python train.py --num_hidden_layers=16 --hidden_size=256 --num_attention_heads=4 --num_key_value_heads=4 --head_dim=64 --intermediate_size=512 --vocab_size=8192 --hidden_act="geglu" --norm="rmsnorm" --norm_place="pre" --norm_eps=1e-05 --positions="rope" --rope_theta=10000.0 --rope_fraction=1.0 --qk_norm=false --attn_scale=0.125 --bias="none" --tie_word_embeddings=true --parallel_block=false --init="normal" --init_std_qkv=0.024 --init_std_o=0.00424 --init_std_up=0.024 --init_std_down=0.003 --optimizer="muon_variant" --learning_rate=0.00565 --lr_mult_qkv=0.7 --lr_mult_o=3.0 --beta1=0.95 --lr_head=0.00372 --max_grad_norm=1.0 --warmup_steps=200 --schedule="wsd" --decay_fraction=0.75 --decay_shape="linear" --final_lr_fraction=0.02 --batch_tokens=32768 --max_seq_len=256 --doc_mask=true --train_tokens=343900000 --max_steps=10495 --dataset="wikipedia_en"
MLP neurons of a small language model. Each row is named by its layer, matrix (gate and up: input weights) and neuron, and shows model dimensions 80-207. Each number is 500 + 50 x the weight over its row's rms, rounded and kept within 0 to 999. Numbers have three digits each. A neuron's up and down rows have the sign that makes its largest values positive.
After each neuron's rows, "fires after" lists the tokens most often just before its 100 highest values on Wikipedia text that the model never trained on.

L10.gate466:526558569451511448498460461455457511453449524531602495484412478398455372553520452533472479477483472376482536524568494535515459509460456472527535498562515550463477555503400493519577569528468432584570537444599509494421522528505435470393481511443498540475501497600520402581448511499469521529410379563486493504538544568483439587509480496542406502474590452471487438470563534482537387491474
L10.up466:539449575499495549486545480549530509550408482486561526491427506532479487446555486511509539482413621420490498499482508472456446487549495500474435456508471566555502493570481440523496445500477533476491460467388498440466585509573497432495583559510486440510529478479452497470473457619547393484560467522485443491527479481487457571547496510527523456509525502434442487540515424471410417413526
fires after: " |", "|"

L6.gate85:495503513451519415502465523474575418469552557468424487593520496493411597447549600502541591508488511539491518467498505479463534511495480500372572505462596446507534559464459464542529480548476420571471535511454421520568552523432455510474458552518392453477540510446488297547507435414427626516518477561453526545564540510563479539513555453460494532527508573549441517496564467480511491555545
L6.up85:419455542453536442543496546519435471460548535382461481533581500573415512500413523462433537507563527426617543403467464460506440482518489554497521410511571467549428641504467545537433486455462504501418498462425522524450528447528395474594529619400491511454498504511537474518434485435433473561447608538505546440483554442488522543432612610526590518520472551527421400520489484480476450502463
fires after: " |", "|"

L3.gate134:463423537606485482502466483442493475528471502504459463528493496472557444484525429487488461517587560573538449562588534448566489465574518494524572479480439579593588511403467541573474515524558404540476520467460475445464531480496420449482547513510493597420540441507564518526515478549510360481451533515487497510430505523495510547525445566417527423466501535554489465539524500574519536550443
L3.up134:561503458457499588508488490374446532379479491520461497556558571416536465562562514461499577539507514534620525548458584448532422508521486522516535480581506508518516469563489563648573493532529454474504527483515572594418525560513460438486421494541562466490544460509583494498467425614417445404506548580432551458507551500434447479578498518512594523519420525510445478549537498479535528499479
fires after: ",", ".", " were", " are", " was"

L12.gate153:481555547458478512555533506516546485546395429498510482528416443627476497489606556375544415537558583580451509520485488534539511475452390524512521495561445458534565520471449496427432561481461521550537521467560463489452595456466555561557465475453574542515502458493447527499515546548470358620505452469544493564569490475477442521467503518495478517473424479551417451552462533447481565471475
L12.up153:440506502486502487473514531485569463521448415492565543492500426587468582438369559381563481582590477443596530609519454438536427523493543586457529453431503443586501563550406621486571540471468447494585454477566545525549525525418519527548497485519519550498487477519421483557529459476488524482459487489486462498481536548517443575488433474544447589433494558560536568529456522525424550559617
fires after: " |", " and", " $", " (", ","

L12.gate48:473566446515522487557423406494480553482524537454509533513425532473535538432524487524512455475450562481503464579425429457537518472533429451492440434556478434422482513516454468533537454536576400447577547482577486499595515523499510489432440537509517372423497569541470499475475565468473503434576582502519438546581525569465405455518473479526500514506505441582459516523573473515512552524613
L12.up48:458445477383596505580569445508518558486445559410433465481503489458511410525515436524514604600432489428445552429481502517541500464510450536503506543567433523577532463571469519580571533570439468486598477474481564494430470509358500490489417567496493441599514525441448418523517500550524454454490496468515497489493550556478421500477604512513571517561413462533487582425496561437556444506465
fires after: " of", ".", ",", " at", " in", " for"

L9.gate437:411531572516421493555478454537533466471521517537468471487441454498542466565503448428511471509631473454477541557554521561480578471435546590577460533547561496461572445484488519494435470523543485497616479432678486548444510490468449467528514505625580491433492536529522503469531482613481568534457539550470410543456487455531548551435528538519575521503457425405549454552433559414476493460504
L9.up437:510596422536569441517460593484503469548537412432477507493443437477461438668426494490540441540478470404519530509570559438471519567471561508534511381432529443413482528487445542492498471494527432507550465508517501451442469439464455583459447486495429537602445454390491526578440413458449513464536497577569466526509526531468624561413470488545553502487442471465370468484444476554511440510529
fires after: ",", " win"

L12.gate3:462496502454554478505503506495563385535563565496471567558487512463462436532520547474577460548571590573556460454547512519478510469466441495521516464556548497454555488535459548516476511353492508477401585411510512439417435538512430526515501580531507464543468496535480389584380524564416515466505546456533402493520585565482506460508551433406549609467534600501539527569529529502535455405548
L12.up3:504529519454561450416483518563466511431577528520495470572516499483478492494443577403446373527473600588581495428525525510495454532595528496478435475533498493417538464462438493579521585452509574551385612454479499503523455519499422508519506507409480488507502520502527414481412468575545544428459477480611418479454558590483449474510462431451584526451480591511559513587482531471511529436488
fires after: ";", "-", " |", " at", " Preceded"

L12.gate372:543500390473561554471466412487504483532450421540526462519526607494449491551487497441466444476489508521513475432561530579484481395492487469509436509605407538471479541452562513492552622591458469490543484522502504573633516493407409539518389451430474429539631538471515472501511516537565471482527485567545507530484496574468488495477435530510511527482539564487478444518520543533470500500494
L12.up372:462578512480570474491481449462583419496473501491543474505479463446418533493558487480448566527541514602376497550552497530421537495486442547467528456479469517495558514513486474574482465439581576500513436520473472541366483496631610519568517475522457422564502580415421484511380416475480490551557532375476593483429425550517534500458504447479582445550620451471527516422481478522527493402427
fires after: " of", ",", " |", " in", " and"

L6.gate445:539562473485558512550551554513516470516518511539507537397532520481530545444516532413562552551556450502547436527529607516496428495441532450380608547405403533512541518545451522517447420433579518528592512479451438471502515464481543539466415558556506541576504553493518538522492470478443553451600468521471534560432596490512499497518536454436542461472538541522606427485448485485503524406507
L6.up445:473456481481546434477549424491437462502509567540450474550549466426514408547526539491435535467468488457560469471498457489431471522426511494548480554559480633468468403471490418518544485622536492485480636491552474551491444562549401601440472546529409489561493516460534548478544464487533524502483468578420513463435405490493512519432457452506570488480528543530507487437479464577478472380585
fires after: ",", ")"

L12.gate435:432572487469534446519551579454489516555591521444572522514493514442476548408450489488594425462416510527509529402542413479495536495539412549530483502567502561579560562419482527473509576539541462474498507539428550526572560488584455526483518595498495415597469466559520457543523529422500505526446573454442533442514566508458469536519557452505487498413562490478495571525447505476515530518630
L12.up435:377583515508515448607448546541416511481528529451525542524465560457487465533496464469479539440487521475559498469526583661442522522465504522544577509476521486445439542476566410517516474523531467640493520509502540525458455416567479481583548572421359457502446520449517557463552523467541396497434513519528511490508557489514539496442624527422580607490545429574514455483537515476492537462495
fires after: " |", "{", "c", ":"

L3.gate482:442464586517446475496411433458532521432452385521520526598556486497409488565497431507521553505455545405549588538429524382508491447485564580490602494523479480487542553440459508481502539485475513509477446495557507576491506479411572465487534438493451476517456459520530503521462592490452470655533474433478487544507471524528494506486440486492425451502526561526555513518510522442461616570541
L3.up482:428509529471436543411462478456580538447457500657458453514521568513449463516517401484519636488549526491510498495518534468512510452511534534428517493519531501454510453473460505466501460418500510496502457494557519590526511449455590505561535500488457535512495457542516465539445464494496612550497387474476449553568458479494390434533486394488518522528541556470459477463543573435545514601557
fires after: ".", "\n\n", "\n", "wh"

L3.gate420:500426571553525545558422552443523511522555448512465495479593553419549625467434499503485394461475579520565560532455531470515402530529473457517449444485462535496435442588474512513448572529475434409551554529550553530487394467508504455555494436367488432483572595426481436457527482561532475597502603544576436495566519566540547512462508498479510600505477383484519435411570505438462399426501
L3.up420:477468516471536523505464494435429607414511491489452499543567519404547590442541514469472533421468524489551469431498496459519427490592541465529402456496427529513467464514456520470448551554583440471521498482603494445440410477478408440532528479443562412455543524505548390569460461499591518525619499461521461444538524553528456484509462453504529527460499484515443407464494506392526391417493
fires after: ")", " Tu", "\n\n", "-", " =", ":"

L4.gate258:407530530540499433508519391511532488558523504592484489534538489462454462528465459450457521470607467488517481500393485483543451469521509419441395551499493432459550463503471421502392460334497380424450504404494526449495449479557481473643497541572485591568450584501455508515513458483542564533556519354454556511598576503455485504444512509599518479451479462463556430434452446481501521489421
L4.up258:510480553444530478471478494495537523553513408537427475533534511452466515480461478402440488419466482423529456522500421412429565490512452622512551556478495520511404455499581453503467537476426590565590493570472512497506528579520445419505427550549527475571494550504543504545526522417431453546408511497555495442409474472459471515540460529558387476432461419469455437373459484438551496496408
fires after: " (", "\n\n", "-", " \"", "\n", "("

L12.gate421:524521493494541453428531434519498569516551434480661479542547452531461508514465446491501473481482485547547445531490468410491541521488517496473445522593541473496510481452556503527524523409477436424489451515366573587466444628473526545495547554478503540469495407505497415476430442494519489586470490408575583566561504566427519506384420579553550540547508485496557471411518471498486523540423
L12.up421:420431480497535492475550459510482546519501447580517564512479448497453469476426482444477464504534580546526519550504476435453437409480498490502533577505538417575525472395527515507512581419559464444439589490490497475414504601425607518463517479479459390530471481536602485431492479570429457591480484559567461474495475523372470522545516487505519419474469436441479430532524523557470518516477
fires after: ",", " O"

L6.gate416:605519408467490424480516525447518468502506540501460618418517456526529549508426546552463525490578517545446491612566471425545405490538423603483579527501495445468467505535535443524451574451497469499407409557413451569526495430560651454518562532470562608463503543542535468564573546418429450555492443470567460518518505477507544479493486519495474492421492601420500573526441512498546508519467
L6.up416:562488528584442533484505434421548461538511488448523597493472537520477529490527446484395562547542552429488485486518446540490568545583510490508532550460469412430540484618505481452471482539494464470454484470456386618496519597551529404581548466601479545547458470523531486482473482418520483520547515470484479531500414464499485442436498471470592511556395526460574478595400430406426596572486
fires after: " |", ".", ";", "|"

L3.gate329:477461474571453536421554496473515429414491511456488515585540558449537557462444478451507517397496506511460484466425489409482440442539422482449557394456514516436352466473451549428500505515541449416489513524512502554549536465434467440502478519439469435504461474528562485415495570566509539507411557491545481577508449403467494489500514489601464515474536499496569500448552442581492419430490
L3.up329:509612442565529481479469527461518467436519534518418475458466537453558508515502568555470468500544565539483503482485467546562505460467412422585519534525488453609547538494573417463469516569431459438480530500510536586600523484427459495487432444443419470533449508523482516527551533408571482549484542408482445559532476568545501423390535520528540502423450457528594478519533492508462531523511
fires after: "\n\n"

L9.gate393:409525437455516453376532502498457483466553559516537415498410468457456523466649472489506468560655497446552479555476508570453507539508495514557518504620482554497555522539441539489502563427557468430492477616484513479486479583383611477388507466455480544514529431480564562465572481417516485524459539548526506586557468514481566491573563467510465596518537533510496559463531566451549456515550
L9.up393:470480529413528468464492430428558535516497554480541509495449473503477536555445509567496418500624533481485494586389540491434440498463484456467448500538545545505560468510480502473434527431443458465413393549447494477437495513497557481490496465485485528446495528489560437446457485559475416393592454489434444505543505619355532557442527470560485410459528574492481540559492513534465498549432
fires after: "-"

L13.gate361:477459421542636520486484370496596445474484575518542510441472520494430479541494479453483555499559551453459542464446450446551552532388554561485521450465525512436535476530475456528467522404492491504472514546492453464548508533485532481525515616440460590561508549435399548547546498460514552535434498526473527569518477528549475434512538576489552496537568469404601495454483502489530530452475
L13.up361:462525466478528483444518451565513459501509411417456518478555503505504549417512567488418526494535544445554537465438494473441522486493495498513519443461459456433492483452448476399384568415469523502542452446422489497394380479585574527532493501403478501481561633515626597548461553549427477555504607486543502546501491436523433482574571537583466468534459515403557455479494492472450543588511
fires after: " |", " (", "{", ":", "\n\n", "-"

L10.gate114:579609523542539443511543458471474455543370496533542553481444509472560490554485526574545485438470470540513520525488547422507524456459491512583525502393542446572491547421536461460432628458570440498464500510586466523540537445526542535497447474514470577495435433571460501487504526472434510433468467548575383462556513535547518508523539499513513500507465504503568491516483490488493523400496
L10.up114:460532514497541567443519471499565530546401501544510489446470572492629532502511515393502510506448509495521578473411560503486526509553552499405382525462513472440413453489572581489466541430520488486590516497459496501521456419439576530555554508568484501539519517563471552468492440473521531561390601572518494406530504460426451502545502478620547461487438513482517468408479587518619526419612
fires after: ".", "–", " (", "\n\n", "-"

L11.gate150:586479550455510565489604445434516376472500524385500521539449481490556569513534489566450529470431502498528527549485490582513547490559417533481468507476530549586512485508437513568542575512515483566598503427567454576467459503505509411473443588532507596450528416455504509532541520524504460508556551567500497418532504565427458503520530552509436559461518510430430507479350411489443463489425
L11.up150:533418413548504488531469504477576562483462457475407530472490565482452522471534532538555576518567487534554434472523467426460478494587538432465487494437420509596571486610497523427460490434426453495457402505468536461522472475511396385486476498514436484469503580572542479509442506526483454452589417473419529509493554510498554523497447553607499511481441475573522422467431490382486474485536
fires after: "\n", "=", ":", "."

L10.gate16:551410440548444524516483481483499477455492521482473478473489455519458552508503539502544472399521463533497519575397442544451578508429506537521472560524555508434502471442447499550374511448501478540445540518576445494457503546442500509504449500496512549458484524552558433529530499513507484546471518590412558479603510445447572518450501531429440575485594485505480558498500492400518506511425
L10.up16:527506449562506461495437561512475518505522513529534520463475503489560430392546511485532463544503510536527590422462477472465510536461513534596487476488403545457510569418572494556551525437448450471601527471470564541547496495533527599475527485453447370616480467506542484489509556597524526457515415514409408439541481560550427496490504484596530526511483473474600465438617498476477515456438
fires after: " |", "|"

L6.gate417:450561480459527562501562544483531451540500564571435574465487488530528452525574545446499491511606526428478480465592528536447511449482492553543492482455536575550516442417565559499413545435556514610501490514562497494523470569566484425437449470616432542522589517489488467520554450527556560493525514540392455503484583475457461504493435486497476465611461510503452422398542459572508547510526
L6.up417:439526422618404525498473525437539414487502494505470519516480509512504445457440645538468568516534513488450523438471517485470478494508552524565559435524441599496423505478531482549421484437469511464592493619477583517602476560524451501504501462621456457518579540535476555528519475465478538486426396505578422474490563537491522454438470487493485510459477551451491473445458497547583534496527
fires after: ",", "b", " sn", " rot"

L6.gate160:506502530472483466551418438535423466532467475474558439443568481447463505396478433513428416513594453438477491528410531475474613550437593450509509525596572499484498527498468496533473479458558541442541453438549489452484533426436460535587546460520510525478444427509533510518469493483520476486524478516475460443441412451478381488469522518516532486462404427478513618487491469488471567541533
L6.up160:443468433505550489477457536436554464464560493438534522444453449562500495568508562479544530591500406453533509410521401542484520480461499454443532458599538506505522505592489527410469460499445537435392449593456541561578445490523375529525488445566518489482549458435547595526567449505479577540467423571433560562550568442468495377529539561499485500533450544473454565412544522641567428448526
fires after: " 3", " 4", " 2", " 1", " 7", " 8"

L9.gate468:488527517583472427600468538469584539421522463493446507560524507553575464529571403519517568374554495517434591615514488486436497407469520488529430461452569459506551509484537489520421458479468594491505598410453526537571508553468615518413512536494548480526513522556518434552448539469468437518507501517537388545529542549435487521497491470544556531511514450532477443473589524412430532447480
L9.up468:466587515506537450497539532445457468478484556585527486509646476557508593495537463437567453557627575479473421445464512509505447426528511491572503502445530442517474516451456474540519558465505574459493530492422574554474467523525557505515538521376474612459538431532554478490458460518497421476546385556521485521487458476436527545555484554479521507559465459454590508480513571551475573574640
fires after: ",", " in", " 1"

L11.gate108:476467539419585569528488437588424493487576557553573457510566487429498475432560556504476585432593554598440590554430509424592465500512453456465491391548565422439491464475496496530432570459571542517514553496444505553513594468516497561491518613460496458394477505396496497509530486576571507484524512455505386499582543534499531549439527501506529483479482541543466435419503507476445431474466
L11.up108:513455534517480478393497524557515481522571406568492572574495547460547547475584505545441566435551512538438556525451516478432502460458452545461489494517507514479573438567534435515538487598591464440498391481422549545445602549516532515535447597465499507473559476462541508514531535340488543594446378549517510550554527599464455457559444470532459606580497500563506446471423510481572490541455
fires after: ",", ".", "\n", "\n\n", "s"

L6.gate295:554463562452498462542528552492579571474477480478520405526472470502597486553558435479434462519534552481421507503414485604554555537612532462553541556538467462488530532492542586567491500469517509534493488447537532556478402419576538451531539540493361413454510558537511501503460533620561568448568470516626577459485541485479452523467545537534459490456499489488607501417489494535484468519548
L6.up295:450503479433481474466494505456428495414483506497539511487543567505491524538453326541518524462489554388445448463466408538560459489522493521461527589550582576558491473457493499531535589595538441433542483502456438515521475519510543502401529524524511422490476475516489562596498541540550515567495475521511433454460438511479426430549499429483484377516513469559454509541418485441564485562548
fires after: "|", "\n", " T", "No"

L6.gate352:473475536518514506455564516614485509565509501400511441472493545532501513513372584390579443459495451462486435484425592506536510561401454409523600518557471508576428472491468507538514395542468464566552385532539474495531515575514465521494432452572429476550498387441527535559521456449509411555542481533487529447458426503501396536531545514462496558454508494477493511580367466504508554450472
L6.up352:558449525490516601452584476549454501484492396449507438543509528445438551470397571421536460520473477466590514542414491464511491620537495401460419461527466497409422487525481532513515513537527494430567414477469429523518518485489407426549455460542455496497615503546564578507507493473512470494563513501446524476465438505532448575507488468503522468462473564495516546473509601582549488524482
fires after: "'", " and", " |", "/"

L4.gate24:460553539465582489462452423481457449553424543495445555489451472514371586425486500454558577557467471504490497403550509523491519487453608506484460461511488514479420447471558522529479501444477517442426499530486489569420540560562502634472516531626527518516477506516474516515485573485491433538463552493531544478578486589526445474554506387563431508608468525539542602439502516545526504486461
L4.up24:518472476503495552512362537437586523478561476558434560532579583452544540518556419488486494518504533479556490562473448502542355481475483421466523585549563448481452515556507466420499502468556556461453471538529528551468454525427561577548431420470468599625469398505509489513448432413500406559511463533464544521474491577507395474542384471510494523574561497479476446545567544500459446483535
fires after: ".", "\n\n", "-", " \"", "\n", "="

L13.gate449:564496493383403523445458435548540456469504479453506532516565486462481600374448554480420466527446488571484542534447440497521497455605506477507440554506512532515479430456475493475490527417540482546565498466501478480528556476487459499572569473439533494478455439457550517442547383492534488514507500510527460491555475487478482515496525466619580434569526450419529499581461526483540448458489
L13.up449:493579594528453596488486482463430358556414501477454544467479495506496478538471568525440474570529455549489611574434472425515564520565486506604527440533475541507455463552479480548507442481479517492518592500581530388510435593436463369506515437519432488501459457450443564505520474515552449504492566503537537477558497403586416582496515427530443530470498522447566489481481411518536508557486
fires after: " |", ",", ".", "|", " ("

L11.gate113:477435493545463416468453358556433538541505511465538477397405394462618484507484392418486524547425386479548456463515515498485475512539503514517577536411423495533476441443467504509459466455424605443497532490364488480566506532531496540493461567458519452541594442603535477578458472480609513473540486508528423522513561527492548486514540482573494527543394509486544483455460479516513442525504
L11.up113:500438522579454445559549504526528553484516522592467517580563505482486526550530504489504535451468518432461408527473492483611453496492492486541538526472458510507503552492450546488455402495405487499516543594427404515534478433543486513482507462525507439317430523502502491603559506434449554540501432377506444469581516464524489500520487476522530589604596583364450488533548467584507495506572
fires after: " the", " as", " a", " was"

L10.gate33:534463514430472416532452448541538549551555470573557508494498460495465464414579475525513442532614492506539551563441611422495550481428416528416596505454503545485494455553593544487437413471544420434604407559446557477555523556446528459439559464542565557517452481555454442532526495520438439455439504504536519389502517517573421439445486499542522530554453524478523533453500494490412520585487
L10.up33:543487485477520557476452563369512468446504526443467553529446457458526470488465458455458509539481581558558450498437556419462525533515517511448451536502393423451604571540483489514505526438462470436534515552496575565497519505601495457586459542537584557481490460443431488487499450578563428455468456474457425464467597433559418496483518573520520424515435506530450557550514539536450541540445
fires after: " |", " (", " ft", ";", " m"

L6.gate498:549536541563561483601516450521494567411564464499572426427464566486426485423457575487546469516474481452554574610512530482528517562489498425487556502552526501441527466531484527477585459553547378496541540523552449533538524460445495567499482393524475511546347477525489486502573493547498563473513460517449435507457499489544476533518554546450606497501570461561484551527516497537571508544522
L6.up498:477465592476461503463531490550490507514511540525490463488498531560530470485370583447430544494551563467465464481525464594376494447565525474454475453526445563574541501494445400439432553492528517535491540468493436521517472507366469473434595556500626430511569576472514434396504490501598543528515522617404521561401517566484504451473508547480563529475532580464477416459590549501402495542457
fires after: " |", "|"

L13.gate484:454502540406487577425531442416505609462469506536435524384434497560553427425506524460525556507481515428575393514389455445508523481528495561523582502567504522469624477476514481418580453468528524469441523502529518381456441504441505446418497495463477510450492569496474531480546488414472488558630535474497471546517416589511512431483490527529510466579591418473479595553466451460497473597465
L13.up484:456455528469489402518564488500455506421533506513409473524525549540526547443543556537460542468505414511557427470486496447464505516399511535399515472512385538470449438511502551510477567476471494460481464571457454490512610511407465404460534488542553507453591516402515512447555527486534512470613455605481519426471472553507494562458582494413557458536567525471516495561486578534501522456521
fires after: " |", "\n", "|", "-", " 4"

L13.gate463:505460540559485494452525416517635550514465435461520550488520507559442567450460516533458446521522529509493584581404510510450471434489473562568532555468623575521497559524520462523529590558520590486461433477495564533547522555487511564576502450504480437504560471499528483440464421438414427425480579486545496489626576517516451514443457480485490559520598533491457497529506426538419511469496
L13.up463:509420444515527531473586526524525526520512551430505513552594396547479452527449485422580506514548489560505479568506534470493549484530521526561523478489548403446496517479518524481573512486510589562464385535489459457467550483561536456479521517557548540526562458480466563499466510487485518496587518410469507600562482480549511547601491440400508464465500479477483451480433494551431542466475
fires after: ","

L4.gate257:437447534474445536518466532506527455458444466489481443449456527440523509552467454517423582461552561517523525450443460513521543471489522457426573466424570470442477498587505546520505479523488485510423459494467526480423603535460461530506442572557478500384557460442568510562472545527431560447482554575448453537510515557555480563450440497480476505520412492426485534406563548439555518431511
L4.up257:537448438549542463538444483526492528502499496533417481555469433472560464424559504381458475452452485498513412575506489489476487457458534486513374467528478530551423570521546533543459397497442485435535485393519586611495546368567479421527514490529495522490476572478464506609568522413502566595514515478485536485505483470443487509450577442501461516417585472481470445538485493439480432522566
fires after: ",", ".", "wh", "th"

L4.gate166:495475483502445470467480537549465501519472474481547498461447473429546531573408573523415508513486504466463528453387437515543458574481503509506541532479564426489514413522494524518450538453530459597517470500480434522503487509546498509552522559473556498534425487347586547503491474536414445526435451551478498569443490512511500489508521581451514523509468421422492614402468482487479485555537
L4.up166:519471502500514419555519491564550552528461512539543537478555503433520492525354559544454624564502477531497554426515525487554534535542451579509500481548529435530482485531539411541516525481488564613500439543439382533541492507530443490506500478585525512516484460430587498489563493494460432496383476615418496484572470508473490459473573639452457500487554503500459570448521480556507514430463
fires after: "-", " three", " two", " 3", " 1", "|"

L9.gate53:549550446452482540575418467497454505508562535435558466560467471482512568523414523452402611520502591539434443509577447501485494506491427504566561535628489493523472470584498482521436573378493452425502498544467488501473491515495473484463508540476507471521520434426496501509391458555504470535583458530472443498494521463453522580545501548486565548467523485536324469463458593511427500490481
L9.up53:573442500503461433572470496508467542526544549416487582530435419462518630499481468515495515456563595485516527557558504383472573447530470421584518565510579451595488471479420522501496584482487492496507550460566410464472521503416537452417456540548556584503429412482510523516493519568398453532572470594497440490536528489495473473573444474497484559465442435447535427512554499531448567612466
fires after: "-", " was", "ly", " |"

L11.gate430:493512452501372540505465506548544560541564466472564435418496534479537577502408432531481437459546512479465488490466478478493578572498500479532552507469440512511572383421491547495507475511448519479515514492520482469520603481516413443450445558412513548413499476519512474660468452491556505564475490571424530456549566476497524410627495545491489533531475474559487482505463422475494574438446
L11.up430:572375466526475484449481525567509517490464474503524416497553533537614545511391466552465513418551495497563516450497443551488511605494470511530557456449494442647471409446456423540562508532426434480543556483583477486509524483492438436515509419529472441415561544611508513550373533423584493494492519526491426543591484466549445524541533544524495546552478638454526514499507473484567461467418
fires after: " |", " was", " the", "|", " a", " ("

L4.gate321:498552627475516491530518549483503449561466475545493526501402446484579497476526478546531512392446515590480460433476557592422495521480479516520434391486493474444488511391580511536511457558515529485561508383539557503457539551534540524536412485480415542474452458457604505466456585632550457512494483517552471550432506504513517499512490410488437442436428498591440402540495502442558511556510
L4.up321:485574562449482481560568459529635497507459541548458546499535517479609415492551513575514596448492433450391539493528482602486561527553483543513569459442396544444525457520508529516567487545500556505570543415455451533479523541540495427488435562589569485521480533527506557576444444495461452468432528479463523565443508565479515482556492507557473536512572430516506453588579516493509456527540
fires after: ",", ".", "\n\n", " where", " but"

L10.gate34:536498489512488611516608535606513435508488567464472533514535490467545464461519476482496534517474552497493517537511546490492494528528440551606627412522531562493561480424509482514422517451496526520474542455534533548487561513478467422472448585509504526454385471415515538464532491570533533442482476525591406457540448473390484519488547521416555497433477503395492416404522500501485461589471
L10.up34:554576481552562368497488478506479475506613485558508546584483529447437548637478458507506482526570482488515549502546574505469461531495406497378521464482496387481474510476467571554533414588508508458507528528519556529401536499445569523512483480492506648472482468481566493571444539612418535484506472464616496550418533431450442483444502514563528481529449490574425542462469539445435449521451
fires after: ",", ".", "th"

L3.gate312:495488509424475460366501521523458433485481480417479500546403496567502520444467605442469542439508554337549614510462499468474536485521529532557620544482490448493503460521491484524494586446496490428443409535426473557526498526425458454568504510524432424451567521424449509421503518430457481476422499490488493450526511488517493588484442507485470505543452545486395541455472552433430528533540
L3.up312:469456559580463507501533581483586549469521450499543580467550518437458479433466467536560454464559478417539499467505458549474490483485514548463461562453485470557462461508559460452516446448529481465623420542556513493516520460533522517564509466465517477541448481483486601472591467488597466570541481534494427484581504433538489525552489437452543525477565393583498451476491502548390488497492
fires after: ".", "′", " reb"

L9.gate458:522508447552482495557554480442402523476449477504470548479499465490536508469512562478602546487527441553476497510479494552546510490529493512477482535516538515598479533493406555519441487534423488510499531617629475471574450596578492468506437542536545481518456479429488493527509483506524446561564455520498474514520500582554464585470522492460471478515493476493537438491563433422485419500472
L9.up458:452544492485568457504447440451513404469442548554530577423487506473564467424579530532477529449450522518424456452504470492574420499472434473455474477463456492561564604465531430387510570492589487497592575548517559597568490537558449522625520481557613485486348523480537391486577528459498550468470540469482556509508473526552602441499506524551467481521442509571438537451509423423530485528434
fires after: " \"", " (", "\n", " De", "\n\n", "="

L12.gate259:542529508509516421512525480528559495486522549425543458503606498495491445454530415444450464555532495436450465402487576480500546414415512486575467490480512556540571519592513482472446514473474446515550517566517503617514471524523527454502506478515482555425379460490536477390441562498473442490544417513532420469510437541492534468562537504521500486521557512559471560466489450441429567415498
L12.up259:559532494533513484481527479426559586549473490569420530422552553424550551462423467489456577509428527487559473402466507489560504542580493532466483577607545544559493381450568555540490388489551533617498469498475515558478479437508498473449536427464436525482542525587541467441364516506488476466543465580474446508472522500483561455467471486592491484454500502502574501430419507510495467517499
fires after: "=", ".", " ="

L12.gate350:477553510478543434517569549558579503467593423497489523634539463425504457503543432511480539515454510532484508489494523399495481473578517507429484513495402472553510537492509515589548528390443482489519433471491526572497538511500458421462502497418497595487445459538558541550460457522439463460508500524536441451494516561479586473494481481514586547513548549503492534520383502423466549471473
L12.up350:538535504520464554638494482503608494523479527490369477528497437439438594456493515547513479567509467538419535538542422438510533504529517565466504487366539474539468484475542497562594578504534544476607474489556450467424521431494448445475440556461475509418486510485443566501533439502487391424440513518533460479516524528408542555574450516531489442460486585520406450528520378542494453531458
fires after: "\n", " |"

L13.gate495:495555487433524544515563473455529502460597462466580509481508501476333466499482485361534444421528468587499535535463543555480596492587527553591534608550478584451501526488491499482492489475533527574562584494507579552575462572396513523518517592465436487514497523464489566550487540481460569607489514539521434503488531533441450420545542506503482487423503595530528586459473409517490548561425
L13.up495:515483501486467546496534502516473411527490526483470499499503467556537457531497523532593522464502479439625496438513521491481491505512467552493552480458539594488456533421480489504435525441488501512450460419421392423528499432481460513481490524563502493496414463569490570584472412522544533532564557476464466534460526439495492484495502557486549429479449517484438532463564429565462329520472
fires after: " |"